{
  "d_model": 768,
  "head_dim": 64,
  "qk_norm": false,
  "attn_scale": 0.125,
  "parallel_block": false,
  "init": "orth",
  "beta1": 0.9,
  "warmup_steps": 583,
  "batch_tokens": 131072,
  "seq_len": 2048,
  "dataset": "wikipedia_en"
}
MLP neurons of a small language model. Each row is named by its layer, matrix (gate and up: input weights; down: output weights) and neuron, and shows model dimensions 96-191. Each number is 500 + 40 x the weight over its row's rms, rounded and kept within 0 to 999. Numbers have three digits each. A neuron's up and down rows have the sign that makes its largest values positive.
Before each neuron's rows, "fires on" lists the tokens most often at its 100 highest values on Wikipedia text that the model never trained on.

fires on: ",", " and ", ", ", ", a", "–", "s,"
L3.gate1638:511484553453514412601528532557447476521538498450565509431524600488551558496555452565546524499501562464522507501544466558468512465446448462534496461405557523513508551523652480472438521502494447442507537496526451454436442567462446534495481498559454507544571466548448484516512465497522447457
L3.up1638:497449353503444452488558500491489494533496527464514531470503444399515405519530488489571520490502490545493544525536518429511449479496486488483486492496504484488453422565488424533503507487509409478520509541543581544566533497537542499522483510522509451511541479503476514446505447545469559471
L3.down1638:466577476531483527397525469570545549560519476519470445502526479584456510511472509498508542549456464539512495534456499531531480504469530460453517589508474489515508536558515587540462458492459500530488493457436547490522480557486460479534580474496468569489462586477447487477508405476530458548

fires on: "3", "|", "4", "S", " ", "-"
L3.gate589:518524551615482472444509436490488471515491499521471503558514518503558526425501480547531499533467491485495493490532483458463445559467501477516557507539469465392532487478541569489479501548447491436518473530521544474515456492516480449480419551465531574427522600509532485485474531480532500522
L3.up589:455479445498463469557531501529496456533494521430535440483528510534443528579444449552531457469448522476438546478551578447537481578496503524538494555480479536519557575456455463493474524461461411540534470554555516462565455423511419451474460482471463403440482503464511442460547554418479418471
L3.down589:481598444490420516488558514489535486484509492523527554528492551477545392423523578445452504524520476504504539566489557488487531492521469552476498501477483530540474471526474478495471552448504502478551494578539546573500510472511461528505468489597512495554568498468482484499501403550483513538

fires on: "\n\n", " and", "\n"
L3.gate99:476549567468496522423504520394509455471543462515496514523562516496519570502483528534512493490513477448498446497464525554616489488514454508470479471476482493532534493482481480438505454486399496463448537482529510520458526490472412538547506480494499498432494596476550621419492448490488580495
L3.up99:478499532424553487490490490441527389480454499510497470532483506551536515553507496489537483514488468474459475583433465526530480407448488542579526487389528532470483488521413536501430420468526523510504488530522506504462511492472518492469560528447465507502516501498480486387508435510516483529
L3.down99:521477522477520474521434525500498423536468523492466467530473514540538470493499491478474470514497482514446519552521530540558483486440473529567537558421440536462520517505409571517449458511528496518552525493454512484497491529450517459478553446450510469470498529513548500486474432516593483508

fires on: " player", " University of", " born", " at the University of", " Institute of", "emic"
L3.gate1735:508603423555452550510540495483456475447464545512497504555480399504443482453588549549476502468489467565584544430509486530437490492458497564496507471498524458531498494428528461456615506493474490492604484503485451545470515515503476545509490583527526435459479504459528447449474415476475482527
L3.up1735:481473539579489455492562438503495562437520522499535527479554489469570562522463500482581514546534427475520575520567561540472493520576499544511513406465582559470470533539470506487531555525518436492488475511512465455483546525505436467575518433502512471530557505482554448545473502540527505521
L3.down1735:502503508525528492489525459481436567562459481538553585461521496514512522495558559568572460531602475484504522532547508518529537527540552530469496503519464532472496481578490537529476495519529543494458548526489533483521524514475428434456467488554482523463558448489499511498524553513536521528

fires on: " ==", " and", "s==", " |  | ", ", as", " |  |"
L3.gate1873:483427535507517501559535522502495558594479532552573481520550419469444481466504499519477545507497469581517543449537479460549548520456532490488569503444463492461500494556555431414489542459509501508453540483466481528440488581450429509481505543444571526584508465481502486500448552472510514549
L3.up1873:522453447516515492481556558467577512461518517575520520525509508523396467494500494514544491512454521445540541539527504487472457515489497518552516484472450538482465503494514538464447432499487486516537535424491503514490463530520503522438453501561518533400483456522534478559487542438575455480
L3.down1873:544488441450462490424478510463470503514499549517479470495483543541474520536521522501544412509453529466525543505466502550529495519547507469571525509443476548514490508484525551606407464531505463493518477556493522484517500531528503491453428496540448500483482512491472502561457497422519532565

fires on: "1", "4", "2", "3", " He"
L3.gate401:533541520527454509525534525462544438535472465513522535490484498494609425469502512541452463509534537510531501513513542526444500516481422505518458429456519491471512433517476547534526523522494475478497471507469443505552487514553455598510508551537513532465543491492502535467579489500524503469
L3.up401:495489472466520455455469470447515512542554449551490451502485533465447517586474496494468541511410518469487534507446457529553552502492544429522477509494425583486482470506475518466505441480496494464494465471473516474416498472454537517441455517507473479402457555453498487484502543508508417539
L3.down401:522474474419465549545624536516500457443474510503527504515468519490494436465505526433450503529526494469442523569483473394549492516531458545470548471472521441428525487538488464513495540502444419516541500475518429467532426422467537497504531474491502551536552476500526528543466510535485526511

fires on: " and", ",", " or", "ically", ", and"
L6.gate80:483500493457472433572490529431499540481576444523477546466564518521425517522555420473471505579549527505553500507479522567592496521501559567493535527519472486497530472493595520493546451584474496445449519437439476508513526589548433480521466495553509534521533502472510556518493497474494462527
L6.up80:548504463414576453518450553508483482558469509471520479506529498519498502534517393408503449543491490521513483532470463510469456587425587490502545509446548516458511503521632564495544430519446521503456518483465525495538513505513537557459502464503559510452445434564526507459503475489475503534
L6.down80:587454413565491504476463473467518422450531492476569387427474556484505475491543431492443429471532501496506486522540460508447591404447556560489511497505495516481521498520515503510468468514531493450504540475431573458481520562472533461464552431467462491510604497482483513466476519479477484482

fires on: ",", " show", "4", "8", "7"
L3.gate1707:503559515461520523502531552448476484504518486435471491495530502432472510467560478450479471437583477477485461466507535502541490525503499487523432470514404504527554512519513532481539473566417476475481430505412562528547525434473499490486529533474570440516486539537561511456521526435492547486
L3.up1707:522530520545540531527513509472503521493482489487572519584532511471514516478489475493532510550502441463488519460477454497438557511480568467509478389445460468504497508562513513479503455540534464522496515488487481479498414507538527483467498559463507440506446515508545476478452508516560501523
L3.down1707:478520530459552545515515484530521531489497502460566497519514551503541491482518530466515537526403525479532521500523389512535440486524536502522500480554484421485460462528459489511360497503551531480517515540546425477496471526509545548481484547488518504502423451472526505492478507536491479533

fires on: "; ", " | "
L3.gate1485:469565529578518498481451475490525368465493464484518502548513481580505496522466523537477507490477540505523537485507535519490482520478494513465528484541494519492552462529444475539593567506461487455510487522448523498510516531508507493500396522574546513494433588506444479512471465422479445532
L3.up1485:526438546490531503533495474500522569566434488478523484557427513459523473471425505465381479489485571572611497535545493541485522488478452457436525477452399468530563500544476506525508526480476496468387494492452491443461498519585502549584513426506557537531453531560475556543536485424506493490
L3.down1485:503543518459473492457577491499437471539574476443544502482487518437490481539524478450472489487467447543528486476460458462551443424516544545470548513531459464490480509482524570480535492488479488454515512542488500437509489521428508466540526550539470472548508530466494454485528477507446610412

fires on: " | ", "–", "28", " | +", "33", "18"
L3.gate828:516485541476482468439440505516462517513534499532571430560443517488488567492501483486500499569478479574556478460470427526471564484449455563503521523482536495537514536475496504551399464514565489503471452497505442492466474504411430559476470534539453480473505578498497448540517529437489386552
L3.up828:450522451455478455567502542510523400491504477450540525509541548513537503456534491489436499558498469498474523449483507460484504490519493491565515552465546587490482511518570510553449602458529544522488486466510469512576525598485484514503555469535496454568511532494522436537494543528507508461
L3.down828:470418469444519515528506514495563468474532456459494558462513467543508432517457559475593567566567487476478526551527517491513515507544498536531535476487461495490427391506519537467567511532484472473569467538531517506488507496545533484477488504487526563534475421479492470486446508499502517474

fires on: ",", ":", " | ", "; "
L3.gate1062:439531575456518514473572549489451550511491523448474470563550511522557434503560536476397493484524467480476566473512447507501555436498523532450517477550478519509480531583491449520529507481498488404441398516553540491504490477440512545557505456482464515475507482457599514476472487487522502503
L3.up1062:535532516475541429542503456487501388517503453506504558460517460435535560495471469534603502521496528567494580470531577519527483502509441425533575478512494513493463557463445483526458439500447480542495498500475518466545422517471450422543490539513512478496461495485439466575541557518492507479
L3.down1062:482529509505377476474493517543524497469585538469454493481570494473498550498547458526535422510512541565500570495520491502550446496484459453496500526438453479473474527443494444529467438562509476525453485521496503551572479534557519531448522489535505521511517552504415489552488499506500443470

fires on: "; ", " – ", " | +", " | ", " | ."
L3.gate1275:508510520494458505462478419482508465476481505522580559458481549447527485511585505555485480440492552478545522542518389521508482477480419425518468446462546537477483462528520394562497524461533485476513470520485423476483522499512476415556499626509480547544521485563573467482602424471516507489
L3.up1275:446556425528478565480526517450488469596507525493452516472459475506543509524491477528489521471470528498484583494463473505498463498481489530438536426539571438486485413619551501557478597554520518526525498553480478475446512477545524490546513540469571475574572533469479488459530489491449562460
L3.down1275:456483424508515455539498499491515533551512504449430428460547507550470490483434455489504511518506435611546502477415550544510529538517568516538461542533545517518529530452539545428489448451518546498481506475510559480506544466561514587493501527515537496376473618486532523527445570481486490483

fires on: "–", "4", "1", "28", "3"
L3.gate153:513468596553486547514445537555511525564513431453488587507529523492498505548468522468500437558555517523475547481450478470467598469515517472475519438548410521474525543471439531581485505542531492494518452496531488486517522464515448506490487488546465507498503494449525551495509535453479405495
L3.up153:565468507489479525470506494512536493493580512508504478507518584476475455471550488542472535471440435456508469454524498491523475471486559601513437582514539473546512529502450419485441471545439504463462470481548548522508514564574511433512540438423500496496391507506591474529467489567482545492
L3.down153:474572536518493562447459518510496451468480549470369542511517537523541453450454514470586503466500529453448471520476572488494482480531507463558540471498465464560491483540486457491508517560578511555572486449489438492446482467485483545391541562502453518524490516467482567441438457509415463512

fires on: " like", " as", " view", " what", "2"
L3.gate13:466533537469479575484504459454527512478502430575506489501523568547470478501475492480533549468517420552451513514428486499564488483416496479553402536519494545514533440429468462484492477535455512517523492492484544485537552535480468531498504553617465476585520501470548429438531448515496508545
L3.up13:570454451508511570440421488468512497488494501551446533445510507517528430482535509516543475517474493456537517547443507482431520518547555501520471538484482457507512474520500508535463520518534466473555516514494466488488528523562556508499470554521475586530505486550567497464517435544484533518
L3.down13:564519490536553467492438505491540419427516502490537505572529491482482547457516490502568485519448473498503502462504498510505456415502507528499582499508465507511493389433508524417449454454553486443507562423463525564477543511489505508466454446537477563511489450516441478512527542528461520505

fires on: ",", ", l", ", n", ", st", "er,"
L3.gate402:493460591475480483474529456426513576521527510479478428478503556499442463483464506401537496507495367598443506462486467594539540515468548438461506552470500622523525507484387475430440439530432545488465514550479464455561432535442483493477485504580502517516515520535554530542525508475472519502
L3.up402:455461474514519495487485554511549477563488460538485442492452474532534414555504489458517424582554445548539450541532487518531443480472596495513406514492575453460538629479478537466532438493454559507474521453556550531553503486508546603431495586502519485555576476510449488474478516474569517516
L3.down402:476448437485467457526542488480452445541506412477449489510468475561448466538472517496497364514553480570499458491537513504506494531480484506507447480509509490487530529497451526452523474505480572502466524475510497526546489415469534571428493566490480559503495502478485527496482530539480487470

fires on: ",", " and ", "–", "; ", ", the"
L3.gate70:519464452450521611537526482492485439471519439527541533542429515523461421502538510531463513474489486454518553457468548536500581537437474534488498553471424573441501501487457542470484443594494446515508572481446567484474518535440508508462566479514456499547458507532462528494545531543498503505
L3.up70:450516463457523593484512501506529450468468434497548511513502509509430516469555443447510549553468464516483426446549540527502574479480504484511462529502529429412503550526542492498505463475546468496492493468534490587546412565465541401486560522522454505528497525531515476552509489487573470404
L3.down70:538562596516446483501437471561471565537521494461488489521479433495535484527431492413547522526477501569492484527509459482537517512488488536544497547504405522538525517506477584533543477579483526486547509460491480512520510447528436574497474534508539534436467544542554546489528569479501440470

fires on: " and", "2", " on", " from", " none", " days"
L3.gate636:489484466465557515508493568335504514458556406489485533474584520435500537500507432560573532509433447514500475406476497540534444447503519476516529476492479541469530505524449455485502512560478490437501491530574573537438490494488483519577543510478496515479434506504467499527441549514573473512
L3.up636:465462383453523513573560464503505428452538499493498425523474400544489557528520535493582540476477448503519503494520511529472512496506491501567473504455468468529535483473560554433519465492444508501397588519491579477512535572469520539510524470569515452454480514570476425461462554484520544482
L3.down636:443542499555485525494486456561526483459463543537510489516464490512448533566504521463524514465472545457422472476553473503528515456511451447474488478520530519540506456532514558510541539544438516505454539461491528562488567507506485549538458413467503493496497427511541477497512544470510525518

fires on: " | ", "; ", "60"
L3.gate841:482557513484488441514464523506484579525525535447532532485473553457555496475562455548492473492448521545622585511456469493516501484478461499514524518490497567468515463558513486557489527471438474520551514468452543471451409435435487518573525551497475580499529553510554508516502533552524448508
L3.up841:509541497524527553482481456441475479493463498467499536474477474486517514494512449563472574449351525572525479522473507460518425431456481526572491574491520581488470397555541459553419466437468506516593495471471515520432533515494568613442520541489480502458510541569576480583571478464524515449
L3.down841:509502528444368564436505449556410533465478498487479503410507499525459515534515440530587460552441556500508526457441507488477523532543565564468484550485553473527536460498422462494553502506504479527518486528510494505465539451528487474498494544536484516459538450515552477479480549474509501477

fires on: ",", " and"
L3.gate1319:477572489499505562530512520437438457530492511524488566475515503483433485510507543511457472455546439475556515434526541535567500490550460525555500531485496523489525476511537486453490440531498399410518515482477461558434517506547477499536450473474553468521495493460542521409512492503523516498
L3.up1319:480506448515511517499524489504562539492533485451476470502509549425480463495496393477435437610474558466549521463511503499517483516565581517479493509460478519500519421543538524479446527568497428538505467526480498419507445508617501542455513466522574462459478531496588549509519481439527466483
L3.down1319:411468452458458462415467528553500520503544481499437521523479452463555507516429523444508470520416522516492517471539429557548469514474562531552494543529473542538548458515474580528431494591531517501571552519569500496505430511545458461531530533528481458510449525534527508526494484424522504558

fires on: " of ", "—", " ", " in ", "==="
L3.gate1338:500534453462515482470486504490501447498468528518418519411517522559549475530491491502523501472487517473508520459491478488524519516494483496476461475518508470512592423480548490478525542392505475478520452505468370436514506486527515419442453508463587424515418544533464486445473492509495455489
L3.up1338:468502529441502572519511508540526571464480493483518480512475452496471482482517437476475463491546521481456561540451492509503542455469556418478512539491489462514479523490439506462594505517485496495505547489516457440475580512590493537413547478519538474517540499478532518451469456502478538495
L3.down1338:509498482529468546509499511515407515511455556463477478465475459520493448487475455530524559556480514529538537480520530522518499456491482513496466446514489440464549471448476510470501562461465556513479582491443462488446468469536538543497470576505515493510417457528571569424493563511522529429

fires on: " can", " =", " is the", " will", " was the"
L3.gate1672:513537472499502513491468489416488487479501507551528514508495512521482512482500507518557466508477554521516468526550490511559550419480425558519541513567474495501476482469517527475545408438542431460503490469517480521504538536473420577431392519584446579519524506548502492509610492501458529478
L3.up1672:519483500496508484443475565476500515496502497494489493459500442521435379459526486534523481437551481536556501500521444530499561506488495543524458468532571447516513512478439502435508513478546513542514608513486497515515525481520468506515401531488438537507536518542486517595500494523471558531
L3.down1672:538506507470535464503481607502437522505528479543425553494443438588496551455492565576529532555453501493491482480464516508570547422592535573470457469489534447499497496560396502556484521492612469475460476557469507400558482512522435499546466463485477646457457501539465438472570517496439497514

fires on: ",", "s,", ", when"
L3.gate762:570494512492515554515541499466482496484551553521544606428530518462473434466544450539522534468460540470580492496458442463476564520484547502420530523537513460515506495473482498434494457570489476446520547410459526570412522477562465540510527566528548509506579509529553552514439517535580502498
L3.up762:532507513491554582528546483528453531536550596506493583507488539533512439504514485486569541544454559420545516576508479471454530542441571514469529477473546519539473489514438544519493456470532512518551483534528527575469486552571530544469505548472528509501552509472506574469474524511538495468
L3.down762:454494568464557540511575457532523490577539524464531509553463511461585539554415474442583488553537478471460490588472527507429502513520531510425586522534503450453538480550422603551545484484507575507548478543518509455486498536517458479460539524491506487448548557499523439477496514504514555521

fires on: " ", " in ", " to ", " at ", " at the ", " about "
L6.gate1536:613506514506555560490466527552450504517520466518495461448491463488491511511451512531534535479415538497516482471459523491527535510493527533427524497504517529438558504475429540495546498443506409529551505528506588464457520469486436511472506503496485525608535540547522561453528533498475528522
L6.up1536:454427519430542526528421470545387487505498469506583503486444478462502553526455498593473540559508481511551501480553456538450541422444442520463537520534487475495434581577494509579548477539516483517474563471503469472482582541535485509514479518548497569547517542490407530417499514471428521501
L6.down1536:480412484581568478499513529526482455518492466472579508510486485519510501480494448505535523557526493450475438548563504497478504442509544558445611460523495444554547508512489501574542575486495460491441482449383570530454501479490562472540445569503578489532479442516488488515461517442406492435

fires on: " and ", ", ", " or", ") and", ",", "ation and"
L3.gate1758:538485512477535504480481490467515465497480487492518541426493550511521474540519525511460447582464534516552540543585409470557527494470540496505529460479516470470454546483558475450497423496435494454554461476496464480446448525453482532463502597549536521518513443545492480511565556447554473539
L3.up1758:507456495548495467466527472463510471523516492465547566465526580480536515543539463469509482515468459512523496497417538551524431540481529476513467517440472475454543510509504537534499497564476492457573511500470508507552466591447561544515472505421585539472541508537486543443519493468588535513
L3.down1758:493487564468570503457496477519476509573446496497487446452535478516524558440620489474506473548488532516489487476468345545451530499493531479417561479456514437467498485528471520507479457536492483497456482500507461428516467524468482496481477561481492462495491520543435442467441488528441492534

fires on: "1", ".", "2", " "
L6.gate438:506509431570457482514421550483550551519547444561500524483539461500524468484507541501518485611531482472482585462492440551479459452546549533525512509524537524494572431422489532462540539454449533469513478480480456440527467519477485526471507487483486482539523550537509479512533564449482533518
L6.up438:524449452484483491459500471495441472479468540572558497562335417457525546514535470483482522494544498477520501534546547525470585490473560528500518512534440432525554466529466444578546460534563461504562533496528519544491470485489546523514457475552492502488486586477493430519516559508516483489
L6.down438:528468464559501544465496503526433468525514495520417550527501467551482602498594463474468513560524487456575458493462491592543516498494550466493476524474465539480531508531505539522542450495470492505454494428549491500513595456490517516575542511549530391478563490451522466432534494460532521538

fires on: " | ", "; ", "–", "ide"
L3.gate1542:519502481470520515523464460537495527510504507550490495499469427507429476493560479516477547538467513441545534499480471546472502437462473550548545520461443539504428520465526444488499446501539513471480457552520503511453536514507522487515557476610502570520543436547536532656524471488555537505
L3.up1542:487528456515500512523494415497592491505456477556521490536443535519529411452522491496433450542583488463551516465476454507522526514484537459463460501471569492524547495413535438522490516455456476462484570511511536541560495538523501469505574475516485493538458471581508575540533536578513575433
L3.down1542:473467504501410443543504479518473548484545443510564480450557490418531464401541488559546549446498511532511504510437589491516530524473478478578472441488529431492499541442600544505529561566449543480588567440581512464473558514513452524481490542512599520579469461465469486492541482455559467527

fires on: " for", ","
L6.gate1143:532456484521551543600496440472495551491486469523428524492524545463509507517509478511501526526479467507587549550534487519523514486537515528549545495494520506478403575499527523499469475507551512522552484418492500497409426564588525531506550467513507488492522588590533509498498543472474464471
L6.up1143:542479505560507487596561477547441477428499484582484526590400478511459492513534480507556533411512473480538499510522551509496542510507568476468559466537516533529439476511476471545517555494487493537534515526486554517533550533559480430555470453507455503487559543563507462474455505536481572546
L6.down1143:494506545462494499493465551501500531481535512431556496502508577542481489443365508509474507486531560479493532512483509452494488484478474492461583489539501498491487510422470545474494495514489502475476538531481460524456527534514449584470496560506500546483506494495493437528444487473493471467

fires on: ", ", "; ", " | ", "33", ", the"
L3.gate1795:530502489445559502502495540428485511593516520482526545438492479477518485531521408506456495522466532496536474511445477496575525464562498486485476519439556475545516486474521517501470542511505509414494470438469486510551502526503440542507507476537459494514533513582464562492485558495519518484
L3.up1795:542536436515617538514507474520488494626491489448550493466497528486549475508494453544479500580469501492552471508439523511524535468587506543506493501456569456549556462500487520536403564492583522480533500470499498474514505520477480541526524444497490478519529536575443554492519559476465536467
L3.down1795:483438515514391573492504496537486495478496456454480472544501515504469527531469613537577539466522446503493465538530471453440517578470489507483493446520499456429484516500497491506542493509447498559527511569537542568477536490489475469520497485497528501509564497407478446477505433502500504550

fires on: " | ", "; "
L3.gate1437:527510501432511517553449519486501451510487534477515462528497486485463431510532383518505561415500477491522517520552473502534488488458553550582526547463527537456443490499565426498454544547500586486448532476554504501534505522541493504521506519476475525535514503570511481516476534462505481538
L3.up1437:581474511462553494523487479496540527495470516505536468507449490459559439451513469575533520505445486481554516503519454485535494532471549476542518508487457509535385554474568447493427584429551541506459504450521486498499466510504505452510535465461521582505459518600506467527489530563539485496
L3.down1437:481451512474492488496527506504495559534505479454570544453540529552518503513429658497519463544517516497472465487462509468490549531519498461529484488536507521575562497506427520498476460459469459451578474502513516433453536560497495511495484456490507507471544504412540483414538469471545520488

fires on: ",", "a,", ", and", "s,", "er,", "i,"
L3.gate405:454584526454523502502526537447489436483593521573508599434553498482446534517533501531504483514531465555526524438483471464544529469516508563447526544463461470478536558524459469427452489464443490494506539502484453520474459439511501480481541534402532518463497560415522496464520552503555486511
L3.up405:492458448515591543467532523452527477581500534486521525499452497574458500628481501497506494532516516462539488479476469486511496465548573517517425523465461459499551532486487564429535511548485485556398552538525406485547506536522538547494555493517479495401539439444449533489471502476456434493
L3.down405:417420436477595591490530521466516549527577434473441474514547499531441534579474550502478471492508444433489489518458519430518518439552560511494462501519506492461500512499466489440533474487515451522463504502474483540479559472514500521485570452484476431450479443450423581492477500542451488478

fires on: ",", "_", "),", " and"
L3.gate211:471490485519462522462490529384479499507514456484471627495515542542449569477493504478544529472524505453554511517467477489519432540495503480453434523575499534517520473441445520478534456539485514480602470511512486527547558513569438541455513513496541535498518497518524545523475487486514432539
L3.up211:457477462486531497462466566489485483500507522500467445497491530540552509561489438476459493555468550541431457511454469480499468498436495546526534559427514496480499580550533469507464477474535472501408510483512427482490503484530575445504468515514519495420473460491486557463521503521516462483
L3.down211:523532518457535501576510474450457502530524478517589484472511469506530511464543535499433469521452421522500432464460471516540463556523459522486590537438539498468427484451546451476499527489468480481539530520481517544552447508519502491482459471444506450562506460508471507471548489511456522541

fires on: " | ", "2", "; ", " after"
L3.gate143:438524592440502439503484530446503449526501508502508468535530471493504444539478550517505456515562456559511470507499452578533533531478490519494558485522479501559466492482542501437512578511480512479456461538506497518454521551536371510528434551502506581529513477518492519539518518536491453534
L3.up143:458547541518514489531489433533513498482491425472504507485526480549537506508545462601556493488560581518520516493478487513473547495483483502549487486532563477540473532467516470561502478518471575551403466508437520501615488476427451510501479478565551469447473487405432417526493491490520482543
L3.down143:521501606538468484505485445502500513463449468433495459436466530457469530519464453504537508482475476477483499544500493514496508515565496493524454459466511506549519501484480485485539496545478498501447551528492586543522489427534500437507507495512528439481494547520527477510526436497460459503

fires on: "\n\n", "un"
L6.gate1148:548524495526512531519478534431518472420535475495468565609485462480520507433518478491514460492563464531513525471554466582577458477509526504440535463543500529474555462569518479509509530532430499509502526430538486525468455539506487489529470499460448481533556494493546455499482505503527428508
L6.up1148:581518478571545543538517480502521442483441464505485528541478532588550445476442499542513438538539503540495485540447509512472526423451495526480500500510555502575578522530499510518501525479485480556462544464515529480505507514440511492472531482457408486443518423553540498470562530447472499495
L6.down1148:521482478512639479488517543532422434484251470450467561449482525546524484485454501543489515477558460576550508511503513530438509498491450494581434498485491526547495455499485510437507432569510511482531510512525505511488492518449537523505533509487473450471446509537509534484537550469482534511

fires on: " | ", "A", " |  | "
L3.gate1532:464532578449526498593457481507488463454493506485485502510526524524559559509509530449588466534500503545535482442435449511525511543470551474569521549489463504499462433490490475483519501497444486438484474538460506476524477513460588525497495470505503571488498505467527484564475548402506436505
L3.up1532:586514422476522503501462588505502492469462465491459447507533518502498551528420461465484485487518553469502534505444465479502507540498497457480487582526471510584564550525517506560520567550469511507460515530476551406424510524529498463407613431488487538552483450531444444545487483403486544575
L3.down1532:510492565470447581474495521486577488510553535482528519478505518441457465483547408548482473483447507495471540479489483526511554497542478538486470498472445420483525465487479530514566538480463544518463579545498419448488478543461503453424595486464443489548419480469524490472569444463483489536

fires on: "2", " | ", "ris", "\n", "7", "3"
L3.gate0:527488481464515474461541465478461526497540571572466499500441487445496510481423479505463511435532492490539500553484484541444422528423546439496519451505467491516599441509433503500476519541408589390527408493518464456508565523484471468484462565522508528505488492458518537538507469429588514561
L3.up0:509483526459554459542464485526478509469452529503470504484423441446512497508431496517509547522461494430474497470537486519445445449435468504579500490502535540588514539497458529435482540466480574470495502491464447457435413624496498504570509479486436526511520480509539554576452455435564399554
L3.down0:513485533428513475457456502531395484515460507496473555463491480475500487481464475469440510500507528535471514520548417488565503435562410491505459503492512482490524508561519510519488487524543472493453494526403497500362477580505478478499574431471469544505468488491455510516530473458481492450

fires on: " –", ",", ", the", ": ", "."
L3.gate1800:463513570497499461530472507478526528502453528483556511512465557464526467453522491503495504476514481517542436536507386551472509481476482476462548464499521456538509457511655479453448532574525496408483502493472476516501482527492476571544489541503574513551536510512564512413477478454572553466
L3.up1800:529507492460513444477436529517537527536480503457497417418470541480461472452562451452555507557513479514462463474500458520445550495474544551480480440465512534483504487488583489461504560423524614503448512507473485469497505511526488579508456512468455581527477484464480546537504549461528473490
L3.down1800:484551468482570548492477511495546509565510503494492514526461519503533470500441474476508532472424492531501506492513510516497520532449515493539507500494595559550492546438479497538474461471490527538495538503543504494470536481467491455493512507499483441500529571522529442538469596526491493498

fires on: "2", "02", "98"
L3.gate1663:451520480515491482471476482489498524517521510512487509441537533507445462450464515511509537513491473534543468501557493578494464485450457449485449496503549542452547508443425510490478504566447494497511526449461503459491502432563463420508518599457519545492474514610526497522422501554501484531
L3.up1663:466476411468487440493471411521579524525509555559465497486433525471501488485436480556539497481474566539483475501484536539428520510408547457483473506533444500510602434520541522514466475489522447494531512476462414483593506536483504531478487471509499485525473499546509551527504514467521547452
L3.down1663:549533511605440460554500519509548418458536534539480512592508492445476546522409506487545458515553533390486378457450454456514503465508577572501467517503422514488495486579470537546490496499546522486435508504473469532437435505514529481498465449607557449484453497394535474548464497508521501474

fires on: " | "
L3.gate1294:445601582487494465428521412464531461496488554525563474431474490521520484484503449452520489494454526433505461442532416563520526483484455490513501513534519526539561475510535481414544456551452514549521524492470469511486522494473455603518456445536497502452502515524508489536475479434505584461
L3.up1294:573501580550473414571506476590485537445515486479522528491508490495515536526505519522510493530514496577508576458475471486477546523480446481469547478477500448496455556416497472535471544424512478487475510493541473472452502558531542469543602471505484448536479473461441506495474462571491401550
L3.down1294:538494452488407526594456549485436479462610525569528480495553540504499438502540524544503480514592420489550460518464519471488472456536501498519548457508533436386480438497434533530544527424463490422513475502486524482507470542469551471454522500532499473578464460475493491516497460559506494515

fires on: ":", "2", " | ", "."
L3.gate1396:521483517498515495557527509533581500469534473474596447446488635491534555437549439484526539476483480520498504446504500489541498479525494488473449495474539499450503528543546473532530528463506527485516497450405494492506458474503550489608554486490528478521484534512443479526405532487573437489
L3.up1396:409524450492518542480405526495465552519494561456514529516501504421495528479456527495467481514408526497493435512529485545464540613443436537437437496533485501483539423549476498516556512465499501526522471520449477452484504538477525573532458508491490511587520496508495527477590538485472543434
L3.down1396:452470488550449552533452568477541527493509543540535492476489509485463512559555558434464534522522515497474486527496538533450449509460535497433494521540441530440490484530473531574485489420474496474512483547453510464497530477488518541484541492483494433487455470497468467535488471575463495455

fires on: " do", " would", " will", " did", " can", " may"
L3.gate1524:497543515464504514516546490480507501467455534529482527510534465554447483485521489517535564471507529544433466548528512521558416469512494537450511582491479461468501507461443460433556468505508508440517509509566477494499524513492471549467505523508426527538491478457525571459549520526544468469
L3.up1524:501521519460466528432485501492498477481531557500504491479438443452496475444498529459469498516524503527484563486536487503508544478506406446498491455530504419498491569499541526446486526471546507468492480456560516491487472450422500489491490555482504466501488511449504508497500527460477581540
L3.down1524:537565451471479456546518592487525507422499518546469518481505491434513482440399493499553538455411481506475490463547517469480537457583459479511596515488479474484462504493500497546594523483488479487504499430476522534523424586564469492500469527504476504494418498503488482512541542432484473538